config.toml
vocab_size = 8192
hidden_act = "squared_relu"
norm = "layernorm"
positions = "rope"
parallel_block = false
init = "uniform"
init_std_down = 0.00261
lr_head = 0.0156
schedule = "wsd"
decay_shape = "pow"
train_tokens = 674000000
MLP neurons of a small language model. Each row is named by its layer, matrix (up: input weights) and neuron, and shows model dimensions 192-319. Each number is 50 + 10 x the weight over its row's rms, rounded and kept within 0 to 99.
A block is one neuron, or neurons of one layer that tend to fire together. Before each block is what it responds to, as a language model described it from the Wikipedia text at the highest values.

Description: Critic verdict verbs
L4.up120:63 53 74 38 44 63 56 46 57 63 47 50 45 55 42 39 64 60 58 63 62 53 54 55 43 58 41 65 25 61 47 69 54 63 58 34 57 38 49 45 60 36 52 42 57 38 56 36 66 39 43 44 37 57 50 58 37 57 41 41 56 34 48 55 56 50 46 37 59 62 62 44 51 48 52 49 48 65 45 59 30 45 42 54 49 50 56 44 57 36 57 35 41 46 45 62 48 49 42 50 61 43 57 45 58 56 68 48 42 37 27 48 55 62 57 39 51 53 57 49 32 55 50 46 58 62 39 59

Description: Word-internal hyphens and fragments
L3.up85:52 52 55 46 45 62 35 37 61 56 66 58 45 61 43 48 41 51 40 54 43 49 38 46 68 61 44 45 48 54 62 58 43 54 48 46 62 25 52 44 61 49 54 68 61 43 57 36 54 37 60 57 53 63 44 45 47 48 21 37 40 48 58 40 44 22 40 65 62 63 46 61 49 57 55 45 47 49 47 33 48 60 75 69 74 41 57 36 36 55 39 58 50 46 61 57 25 52 51 38 61 50 44 40 34 39 50 52 67 38 28 47 46 44 45 54 45 63 51 63 49 42 47 54 48 39 49 54
L3.up87:62 49 48 38 49 41 39 65 42 49 47 52 61 39 50 52 47 54 43 43 47 27 52 49 55 49 37 45 53 54 49 48 66 54 73 63 55 61 63 49 46 65 65 38 43 55 55 54 47 52 41 49 51 37 63 43 71 55 50 49 65 37 60 45 41 47 70 39 57 58 52 52 54 48 48 44 76 49 59 44 43 58 27 59 65 57 38 34 57 52 53 58 30 62 51 67 49 44 66 38 42 34 52 54 56 40 64 42 39 58 33 47 49 35 43 57 54 39 49 55 42 42 44 47 55 56 53 58
L3.up412:50 53 54 55 57 66 64 53 34 39 64 59 74 61 44 24 64 48 64 55 36 43 58 48 41 49 57 57 55 72 41 48 39 59 34 49 56 48 46 27 52 57 49 38 57 41 40 35 54 34 48 43 49 53 43 66 44 54 55 42 35 58 72 50 49 34 64 52 66 61 68 47 67 61 65 48 44 44 57 64 56 42 49 41 57 36 52 42 52 62 50 49 55 39 49 55 50 59 70 55 60 57 34 43 61 40 35 38 34 50 60 51 59 40 41 59 45 68 64 40 55 48 49 56 68 39 51 53
L3.up448:53 50 50 53 52 50 34 41 42 61 51 66 63 56 58 34 72 25 54 58 32 52 52 51 33 41 30 54 41 49 45 61 57 52 61 35 43 40 56 52 66 49 52 55 44 36 45 60 54 32 41 44 53 51 40 63 49 57 55 61 52 72 66 39 63 39 68 43 39 58 65 39 33 54 51 45 50 46 57 37 70 50 48 63 52 37 30 61 66 46 44 57 61 51 58 59 64 43 34 51 64 41 55 40 57 52 43 38 55 47 44 55 47 42 49 47 68 59 47 53 59 52 47 39 51 45 60 55
L3.up516:42 53 27 55 57 38 49 63 34 45 57 53 41 63 57 49 54 52 51 54 39 59 38 45 41 55 43 49 59 50 65 50 59 51 68 50 53 35 36 55 64 52 35 30 46 52 46 43 56 38 31 45 47 47 54 57 49 54 22 55 77 43 49 57 67 57 34 53 50 62 70 42 52 43 51 60 53 60 49 43 54 38 62 50 54 42 50 60 38 58 59 73 41 44 41 48 48 63 44 38 63 65 47 41 70 44 55 38 37 42 61 43 49 55 45 51 67 32 42 49 62 45 40 58 41 58 62 40
L3.up727:53 59 46 23 45 51 31 55 59 57 57 53 52 32 40 60 49 51 41 55 36 38 49 40 55 57 50 36 44 50 54 63 47 57 54 54 52 55 60 41 65 47 48 51 53 60 57 61 43 54 55 53 45 43 61 54 24 50 50 54 41 59 54 47 41 48 41 57 54 56 67 49 56 65 27 42 40 50 43 47 51 55 57 54 69 45 43 55 56 42 59 47 51 51 61 51 48 49 47 64 53 30 42 44 51 48 45 49 56 53 47 58 46 46 42 55 53 35 43 57 50 37 33 41 65 34 61 68
L3.up1011:49 57 55 73 41 43 26 70 56 45 44 62 37 53 49 54 48 43 58 68 34 53 42 31 38 49 45 53 56 51 36 42 41 49 62 52 41 59 41 50 52 53 57 38 56 32 41 55 53 44 42 44 52 50 51 53 56 57 62 48 46 57 50 68 50 42 59 52 61 50 68 49 51 48 44 49 56 58 46 58 62 43 58 59 58 41 62 51 54 63 66 52 50 73 45 31 45 48 61 56 70 52 46 55 62 47 47 34 49 45 50 49 33 56 52 41 60 37 33 70 54 29 58 46 46 51 54 31
L3.up1186:32 72 30 44 52 40 57 28 37 47 51 61 61 45 51 47 47 35 54 47 60 67 62 71 52 33 46 58 47 45 44 55 48 27 51 48 37 53 39 56 53 40 42 41 32 65 45 72 45 53 50 45 68 54 41 43 61 51 50 65 45 68 51 47 54 43 60 73 47 59 62 50 54 44 57 52 67 36 46 44 31 57 62 46 54 41 62 50 40 27 52 62 51 50 40 46 37 42 51 39 47 63 59 36 55 53 49 53 42 38 48 61 44 52 40 41 64 50 44 47 56 46 44 46 70 73 61 49

Description: Institution-name continuations
L6.up39:44 46 58 39 43 55 33 36 48 54 47 31 38 67 45 41 43 59 61 37 30 41 59 69 54 48 51 43 50 48 46 58 46 59 58 64 46 54 53 42 55 32 48 42 61 37 47 30 53 55 21 44 45 22 69 41 44 35 41 51 61 69 52 46 46 39 46 47 44 58 57 54 40 49 46 58 60 57 35 47 47 58 38 55 46 45 48 57 49 38 48 32 45 40 50 81 35 62 53 48 60 40 62 52 45 48 51 53 39 44 51 50 65 66 45 49 53 47 57 51 44 60 49 41 50 62 57 54
L6.up168:47 35 42 37 59 57 40 33 47 40 56 32 50 52 53 64 44 69 54 48 63 45 48 59 55 58 56 61 52 48 51 40 55 58 39 43 50 41 42 43 44 44 41 51 45 42 48 53 50 50 39 44 41 49 59 53 55 41 65 45 44 40 46 55 59 45 58 48 52 53 53 64 59 54 32 60 41 51 43 47 53 60 69 46 31 47 54 47 46 63 46 57 60 35 37 31 32 44 43 51 53 64 61 47 76 74 41 50 68 47 58 52 70 47 50 44 54 52 40 65 25 62 52 33 70 41 44 37
L6.up265:39 50 53 53 67 40 56 39 45 51 52 51 47 49 46 55 54 43 50 76 53 44 60 40 46 50 58 47 34 40 45 60 34 43 60 46 40 32 47 64 40 39 57 54 42 56 34 71 64 58 38 47 69 69 50 59 44 42 52 53 38 65 47 58 38 47 59 53 41 32 58 52 52 57 63 57 62 44 33 31 37 64 40 58 45 58 40 48 60 57 60 56 63 56 48 58 73 42 50 49 41 40 57 60 60 63 53 39 63 27 62 59 32 51 54 61 50 50 45 44 58 59 49 44 59 38 46 45
L6.up273:60 56 51 44 52 29 55 53 53 51 35 50 47 47 65 51 53 44 38 35 36 45 45 53 50 46 64 47 52 52 59 59 52 51 57 57 50 63 48 55 43 50 54 69 54 42 39 60 42 50 47 41 34 71 58 58 63 49 48 34 63 58 43 40 41 39 45 55 49 61 57 42 29 51 34 48 54 56 53 43 45 32 40 56 42 55 58 50 42 42 64 56 60 51 41 58 26 48 49 37 61 56 52 36 56 45 38 55 44 44 48 45 54 52 51 58 50 52 42 62 55 49 60 48 53 47 64 59
L6.up322:57 58 23 65 41 44 39 38 68 50 48 43 57 65 40 60 43 49 53 71 42 45 45 53 60 44 43 38 32 69 58 60 49 38 48 40 57 47 51 57 43 35 73 46 62 59 58 51 37 39 44 54 40 58 59 68 43 50 45 35 53 53 43 56 24 48 41 44 46 53 54 46 38 51 44 62 49 72 48 45 46 46 40 54 52 43 59 65 59 45 63 37 64 47 50 52 71 47 45 60 45 61 46 50 57 47 45 52 58 61 58 54 79 57 35 47 41 36 41 50 52 58 44 57 38 55 48 33
L6.up425:49 48 57 37 43 47 55 54 62 37 51 42 33 62 39 59 54 65 56 53 48 51 39 61 56 46 53 52 47 53 49 48 52 66 54 38 37 42 52 53 46 52 63 50 33 55 46 60 40 62 61 47 40 64 44 50 45 41 46 45 72 55 55 49 41 48 60 52 50 60 51 60 37 38 41 57 61 63 30 53 42 52 67 48 39 50 55 58 58 48 55 61 52 44 73 52 27 40 62 54 48 50 37 61 34 54 35 40 40 29 46 54 39 57 78 37 55 37 42 56 43 46 39 51 39 55 37 62
L6.up431:45 59 51 49 65 52 37 30 50 49 52 54 74 59 35 59 46 65 52 43 61 43 58 46 59 44 48 55 55 54 51 45 54 46 40 56 57 49 41 47 56 51 32 40 46 58 42 56 47 55 54 55 68 54 42 45 62 57 52 43 59 58 69 42 47 45 33 49 53 43 63 40 53 59 42 48 26 61 56 38 57 43 53 58 53 39 40 39 51 40 52 52 54 43 63 41 42 44 47 42 49 67 49 73 52 57 64 61 47 43 52 63 59 44 67 61 65 42 61 61 53 59 66 65 44 37 59 55
L6.up1127:36 51 73 48 60 48 39 33 36 39 62 30 27 45 47 62 49 59 53 44 31 40 64 48 56 59 48 22 45 47 40 59 49 40 63 49 52 55 35 56 49 38 46 49 48 49 49 71 40 39 61 46 45 54 51 49 60 27 39 33 50 71 22 68 46 48 33 48 43 58 49 53 53 57 34 69 58 51 34 46 51 57 47 46 33 44 63 56 56 50 58 49 61 53 59 55 31 64 52 50 51 41 58 53 46 43 60 54 50 60 45 51 52 35 38 38 42 53 53 60 44 50 60 48 56 56 40 44

Description: Prefix hyphens, verb completions
L6.up19:60 68 37 61 36 30 41 51 52 56 29 57 44 22 63 43 75 54 56 56 52 63 43 40 52 53 33 73 60 46 37 55 56 38 42 32 55 29 53 44 70 34 46 55 59 64 28 53 52 38 42 51 63 63 53 58 52 48 47 49 50 63 61 47 52 46 45 50 51 67 51 64 69 37 47 40 39 61 41 35 62 49 64 74 56 37 54 64 46 45 57 52 58 55 57 34 59 45 36 40 52 54 50 44 39 50 56 48 26 57 61 72 50 53 48 41 40 57 34 39 54 46 65 41 49 46 54 43
L6.up35:58 44 53 49 37 38 38 44 52 38 45 70 53 45 81 34 69 51 38 46 57 63 54 36 54 55 50 40 51 41 48 51 73 39 54 23 36 44 63 47 38 59 58 62 53 45 35 67 56 53 47 54 44 56 50 65 54 53 65 62 47 51 40 60 54 46 40 52 34 52 48 59 40 67 48 57 56 53 49 42 71 64 53 43 39 47 43 66 57 48 67 34 36 53 59 43 44 69 53 42 54 42 65 45 42 48 44 26 37 52 32 55 54 42 49 71 51 36 42 72 54 60 51 42 47 53 44 63
L6.up98:50 23 41 48 42 56 50 63 40 51 60 70 50 45 40 57 56 55 43 53 43 41 40 46 53 52 60 32 52 40 46 45 58 43 56 49 71 64 47 44 53 43 56 51 52 56 66 42 67 52 52 45 39 65 66 71 53 46 50 51 40 52 45 51 43 58 59 67 41 55 55 56 57 52 45 62 50 55 37 58 52 34 43 69 60 53 33 58 46 53 29 47 55 59 57 52 43 53 47 41 53 36 58 54 55 49 43 60 46 55 60 38 59 58 46 44 51 59 40 57 51 43 35 27 38 32 65 66
L6.up354:52 70 50 52 39 53 40 49 33 62 40 63 36 73 63 46 51 61 63 34 73 47 48 45 42 53 51 50 37 59 60 57 62 52 47 46 55 38 49 51 54 45 58 28 67 32 55 55 41 37 42 39 50 59 59 48 50 56 51 60 27 50 49 35 48 59 62 56 42 58 61 45 62 62 51 56 48 41 45 40 41 63 54 44 57 47 31 49 57 48 65 54 62 55 41 46 57 63 27 54 51 38 69 52 45 35 61 67 58 57 44 56 58 57 63 45 31 47 73 51 53 62 56 51 61 54 44 57
L6.up500:67 34 55 48 50 61 35 55 42 46 42 42 56 61 60 53 57 56 38 61 55 43 45 41 67 44 47 49 38 59 69 50 14 28 49 69 56 43 51 57 55 29 50 56 52 51 35 41 42 32 40 46 60 65 54 55 35 57 31 53 53 41 28 58 60 63 41 61 37 58 50 47 43 37 46 51 35 48 36 47 49 54 61 60 46 46 47 36 57 53 62 49 54 57 49 66 42 55 49 56 51 68 58 57 59 36 57 55 53 43 32 46 38 67 59 51 34 54 62 46 42 43 46 48 62 50 51 69
L6.up770:60 31 60 48 37 36 41 32 49 38 39 50 57 47 52 51 54 50 35 52 37 65 29 57 53 59 52 61 44 51 61 50 49 60 53 59 56 69 47 43 49 38 42 36 49 62 52 41 58 47 48 40 48 59 69 44 44 51 66 51 63 50 47 57 59 48 69 66 29 76 73 57 37 39 56 48 42 48 47 37 65 44 44 74 40 47 51 37 42 43 64 59 59 55 38 50 45 36 54 48 62 38 38 36 48 41 47 47 41 62 53 41 51 59 43 62 45 45 46 58 68 61 68 60 48 44 56 45
L6.up793:62 32 47 46 41 51 40 43 52 45 40 58 46 34 51 60 67 40 57 48 48 59 55 48 45 46 41 44 44 37 46 50 43 24 34 64 62 45 62 51 55 44 49 43 77 64 47 57 58 64 51 46 50 60 47 59 56 73 69 42 43 62 51 57 58 51 55 35 52 63 37 53 44 62 49 60 49 57 59 46 60 43 50 42 53 41 48 46 37 46 49 51 31 59 60 54 32 62 67 71 54 47 35 54 37 45 48 37 52 43 63 37 70 63 51 62 46 35 41 67 43 51 48 60 23 43 65 40
L6.up878:32 56 53 50 38 62 47 51 45 66 63 44 42 48 61 47 65 62 48 52 60 39 55 44 68 45 62 55 23 70 37 49 45 37 40 53 50 41 43 42 55 55 42 38 49 55 48 50 56 34 42 64 47 58 44 72 45 71 40 49 48 30 40 53 55 48 44 53 50 55 63 56 48 48 57 56 47 43 46 53 58 47 47 72 52 68 50 46 57 50 57 45 45 33 51 57 54 32 50 26 51 49 41 68 58 55 55 45 56 39 40 45 54 57 41 47 42 61 65 53 45 42 53 39 43 62 35 60

Description: Infobox field-label pieces
L4.up1103:52 32 52 70 63 48 41 45 69 44 49 43 47 45 40 65 48 59 56 58 46 41 46 51 44 35 60 49 46 51 46 62 59 55 56 47 63 53 65 50 62 54 39 53 64 62 41 48 44 55 53 53 38 40 40 58 50 52 60 52 40 50 41 54 60 37 53 48 56 60 55 78 57 44 41 48 67 58 39 50 57 39 48 52 47 47 47 47 55 48 54 46 46 37 45 46 51 32 68 40 55 50 56 67 42 59 52 54 52 52 41 62 43 38 50 44 46 56 50 55 56 56 36 70 45 29 60 46

Description: Years and infobox fields
L6.up170:47 37 75 42 43 35 53 77 42 57 53 51 41 43 50 51 51 56 48 57 46 48 57 57 40 64 41 55 56 33 58 51 43 56 51 40 61 42 61 58 56 42 52 35 63 60 65 54 57 56 37 62 57 52 58 45 45 40 55 45 46 49 39 42 43 48 36 34 78 62 66 46 42 54 34 68 59 48 45 44 60 55 33 54 57 46 74 28 51 51 38 51 30 41 38 59 52 43 61 38 57 57 62 46 58 52 53 63 53 56 47 57 63 49 44 44 38 42 45 76 50 50 51 43 46 52 48 58
L6.up177:63 71 45 55 38 52 46 54 50 25 51 52 43 64 48 47 45 60 52 64 42 46 50 31 66 60 50 54 39 50 47 50 62 43 50 57 35 44 56 48 46 53 43 49 46 39 60 47 55 40 31 50 41 32 43 48 33 58 41 52 58 48 47 54 42 53 52 38 43 58 66 44 49 27 56 46 55 39 35 50 46 54 60 60 54 37 56 60 38 79 63 45 44 49 62 35 41 36 77 56 59 56 53 47 53 47 40 39 55 53 50 38 50 37 42 45 51 59 45 47 53 59 63 41 45 65 42 38
L6.up181:39 37 48 64 48 54 54 52 41 50 60 46 59 30 53 58 55 36 42 56 50 46 35 61 49 54 48 68 49 54 50 54 43 44 47 36 50 47 46 62 63 58 54 51 42 41 40 58 53 59 22 34 54 52 46 58 44 33 74 51 55 37 59 46 68 31 54 49 66 50 56 51 35 47 51 45 65 70 56 56 51 55 40 48 52 39 68 39 42 45 33 53 45 64 53 33 38 48 63 44 48 48 60 41 49 79 65 50 52 69 53 56 50 46 61 37 39 38 40 40 62 60 54 51 42 51 60 34
L6.up185:49 48 58 62 54 51 47 53 51 61 44 35 50 43 44 62 59 65 39 50 45 47 46 35 51 27 62 69 51 65 63 51 39 57 48 53 54 46 56 49 71 59 51 70 73 57 42 53 37 50 34 57 61 49 30 51 39 63 55 40 44 41 49 61 60 56 44 35 49 54 42 61 67 54 64 37 43 60 46 49 52 47 35 45 61 58 46 42 43 50 53 50 40 46 45 57 41 32 45 40 43 47 47 60 48 48 40 54 35 31 47 47 42 57 61 34 37 64 70 54 65 34 51 68 62 44 54 59
L6.up202:48 55 41 58 45 44 57 41 55 64 49 60 48 41 60 52 40 62 52 80 53 42 49 70 36 52 49 56 49 56 62 66 45 46 49 60 45 48 44 66 49 44 55 69 51 65 43 45 25 56 38 40 74 57 70 71 43 62 51 49 65 22 59 59 54 54 40 64 57 28 56 41 62 43 56 56 59 68 66 28 62 52 70 40 62 44 53 55 28 38 41 55 38 37 50 38 59 44 44 37 51 37 40 50 44 52 60 47 46 53 44 48 31 54 59 38 33 56 61 60 53 48 50 50 66 38 58 60
L6.up248:49 25 63 50 68 43 48 46 40 53 49 41 56 60 38 51 66 42 55 47 33 45 56 50 59 51 58 55 35 35 35 60 50 67 30 36 58 39 51 37 65 44 66 53 38 72 46 52 36 56 48 51 43 57 60 75 48 48 32 45 50 41 63 49 47 48 61 55 62 62 48 64 50 50 60 36 51 53 40 37 64 54 50 53 62 50 26 63 48 57 53 33 45 50 39 56 44 43 46 54 70 40 68 73 39 59 58 53 62 54 54 41 38 58 63 37 48 47 51 60 57 48 42 51 40 57 42 31
L6.up666:49 31 43 54 47 42 34 56 47 45 50 50 48 37 40 42 40 57 64 61 59 44 38 54 51 46 33 40 44 52 46 50 53 49 56 33 51 58 51 31 48 41 49 71 64 65 54 47 38 53 43 49 47 37 56 49 52 36 56 42 39 46 55 55 57 57 66 45 67 51 44 73 53 44 49 48 52 71 51 54 47 58 52 46 40 27 48 70 40 33 46 52 40 55 57 54 66 45 34 48 48 51 55 76 28 45 40 62 45 56 55 48 50 50 57 35 38 72 56 56 56 55 50 47 52 31 47 45
L6.up885:52 42 28 43 54 38 54 37 54 41 58 50 70 48 31 53 54 42 49 52 46 26 58 58 43 61 61 47 36 74 28 54 52 70 47 49 52 55 51 35 53 61 39 60 64 68 62 58 35 48 58 51 40 41 48 57 54 49 32 36 42 49 47 52 55 44 31 37 55 55 62 50 48 55 46 51 51 46 61 52 53 38 58 51 48 49 53 40 62 53 48 51 35 62 60 47 51 30 47 71 66 40 61 74 49 52 44 45 53 41 49 47 55 48 61 44 51 50 54 55 46 37 50 53 43 54 56 43

Description: Infobox list field starts
L3.up62:37 62 39 55 61 61 51 45 47 26 29 47 37 38 62 61 70 57 49 47 43 45 38 41 51 41 62 49 42 69 74 71 54 64 62 57 40 37 50 47 29 49 59 72 56 59 15 48 47 52 51 48 53 48 32 61 42 64 36 48 44 64 52 58 52 45 55 45 54 58 53 55 56 52 52 66 37 62 60 48 49 50 45 66 43 47 42 59 63 42 52 60 44 55 29 42 48 47 40 39 48 50 47 55 45 60 45 48 38 54 51 38 45 44 44 49 51 67 49 49 78 45 50 74 47 44 41 54
L3.up172:50 54 42 61 55 42 55 43 67 49 27 39 47 41 41 64 33 54 54 48 53 45 45 50 66 64 48 53 41 62 59 48 68 42 70 53 51 64 53 34 51 41 58 51 70 60 35 59 58 56 33 56 55 47 42 44 52 55 32 45 35 53 47 54 34 44 48 63 40 49 55 35 36 31 40 64 42 55 59 57 46 49 66 45 52 61 43 61 56 48 56 61 41 45 50 61 48 45 46 46 54 43 47 54 66 53 54 52 56 49 57 45 44 37 50 50 46 62 40 67 67 59 52 88 45 51 45 61
L3.up267:34 46 40 32 48 55 34 45 71 43 38 41 43 57 34 72 58 65 42 62 45 47 39 47 54 51 38 48 22 52 53 45 55 52 45 55 52 47 43 55 51 62 47 65 39 62 42 50 39 58 52 59 67 50 54 63 39 54 46 54 53 44 43 60 50 43 68 48 52 61 43 58 35 52 53 50 44 60 61 53 45 49 55 63 47 48 42 67 56 60 42 47 58 66 43 43 45 43 52 50 46 47 45 51 52 31 50 48 53 60 63 59 33 38 52 30 38 43 47 61 55 58 49 65 59 55 87 50
L3.up587:45 34 41 52 50 53 39 45 50 47 54 33 51 40 51 36 41 66 46 48 53 39 50 49 61 48 47 55 31 67 58 47 67 45 52 46 38 54 45 53 57 33 55 47 47 59 51 39 57 60 54 40 53 70 61 55 33 51 49 46 38 49 63 49 42 64 61 50 52 50 52 63 49 38 37 42 44 64 26 48 57 52 66 57 56 49 45 70 35 45 60 48 30 40 46 39 44 48 32 36 38 46 43 62 71 47 61 43 48 60 34 45 66 37 48 43 48 56 37 63 77 59 30 50 54 57 57 53
L3.up1127:32 41 43 59 57 65 62 48 66 36 51 48 29 56 32 42 55 56 53 53 44 57 47 45 60 44 42 44 32 56 35 50 54 64 48 69 75 43 56 47 54 60 31 37 56 72 54 42 58 60 67 46 59 38 54 69 41 52 40 41 49 52 36 58 48 56 55 41 56 48 70 72 47 53 53 49 41 45 30 59 45 41 56 61 51 46 48 42 60 52 59 54 42 33 34 51 49 35 43 49 61 45 69 60 44 31 55 52 52 58 50 55 53 38 59 43 46 61 44 60 61 55 43 51 38 65 37 62
L3.up1173:52 44 54 47 53 53 38 66 43 55 34 54 54 45 51 73 34 60 46 42 46 47 63 37 47 51 32 38 54 37 50 55 54 55 68 38 48 45 35 47 57 49 61 46 64 47 39 41 58 48 40 40 49 50 69 42 41 68 51 53 53 72 49 56 41 49 65 55 54 59 74 44 38 42 49 63 45 56 33 54 26 63 54 44 47 57 30 60 55 65 36 34 39 52 53 47 61 42 64 49 54 48 49 45 46 62 50 35 56 52 59 45 48 55 54 58 52 64 37 47 58 52 57 63 59 36 54 56
L3.up1222:58 47 47 56 42 50 55 37 47 48 39 35 49 50 68 51 49 66 42 45 54 37 43 36 73 52 42 54 53 50 53 52 69 60 69 66 40 58 46 55 38 54 51 53 49 36 52 47 51 46 55 44 35 53 36 44 43 49 46 49 58 53 51 39 59 64 47 59 67 44 49 66 46 49 52 51 41 56 32 49 56 64 58 43 58 45 50 61 44 45 29 31 44 39 40 41 41 43 50 66 61 53 73 76 38 71 56 61 63 64 41 45 33 59 49 41 51 49 46 54 48 41 59 50 53 39 58 62
L3.up1265:55 26 63 43 70 42 34 50 37 29 60 56 57 36 41 51 64 60 63 54 51 47 55 34 44 54 56 45 37 67 43 43 57 68 30 54 43 57 56 48 46 52 49 45 41 64 44 56 46 57 50 38 52 47 50 51 30 66 54 56 51 40 60 71 64 47 40 35 58 62 40 59 67 55 60 51 38 56 56 47 61 46 50 57 40 33 45 55 50 42 62 48 55 39 49 43 55 33 58 48 53 43 45 53 57 46 44 42 46 50 35 67 48 40 55 23 61 57 78 50 59 36 28 65 45 34 33 64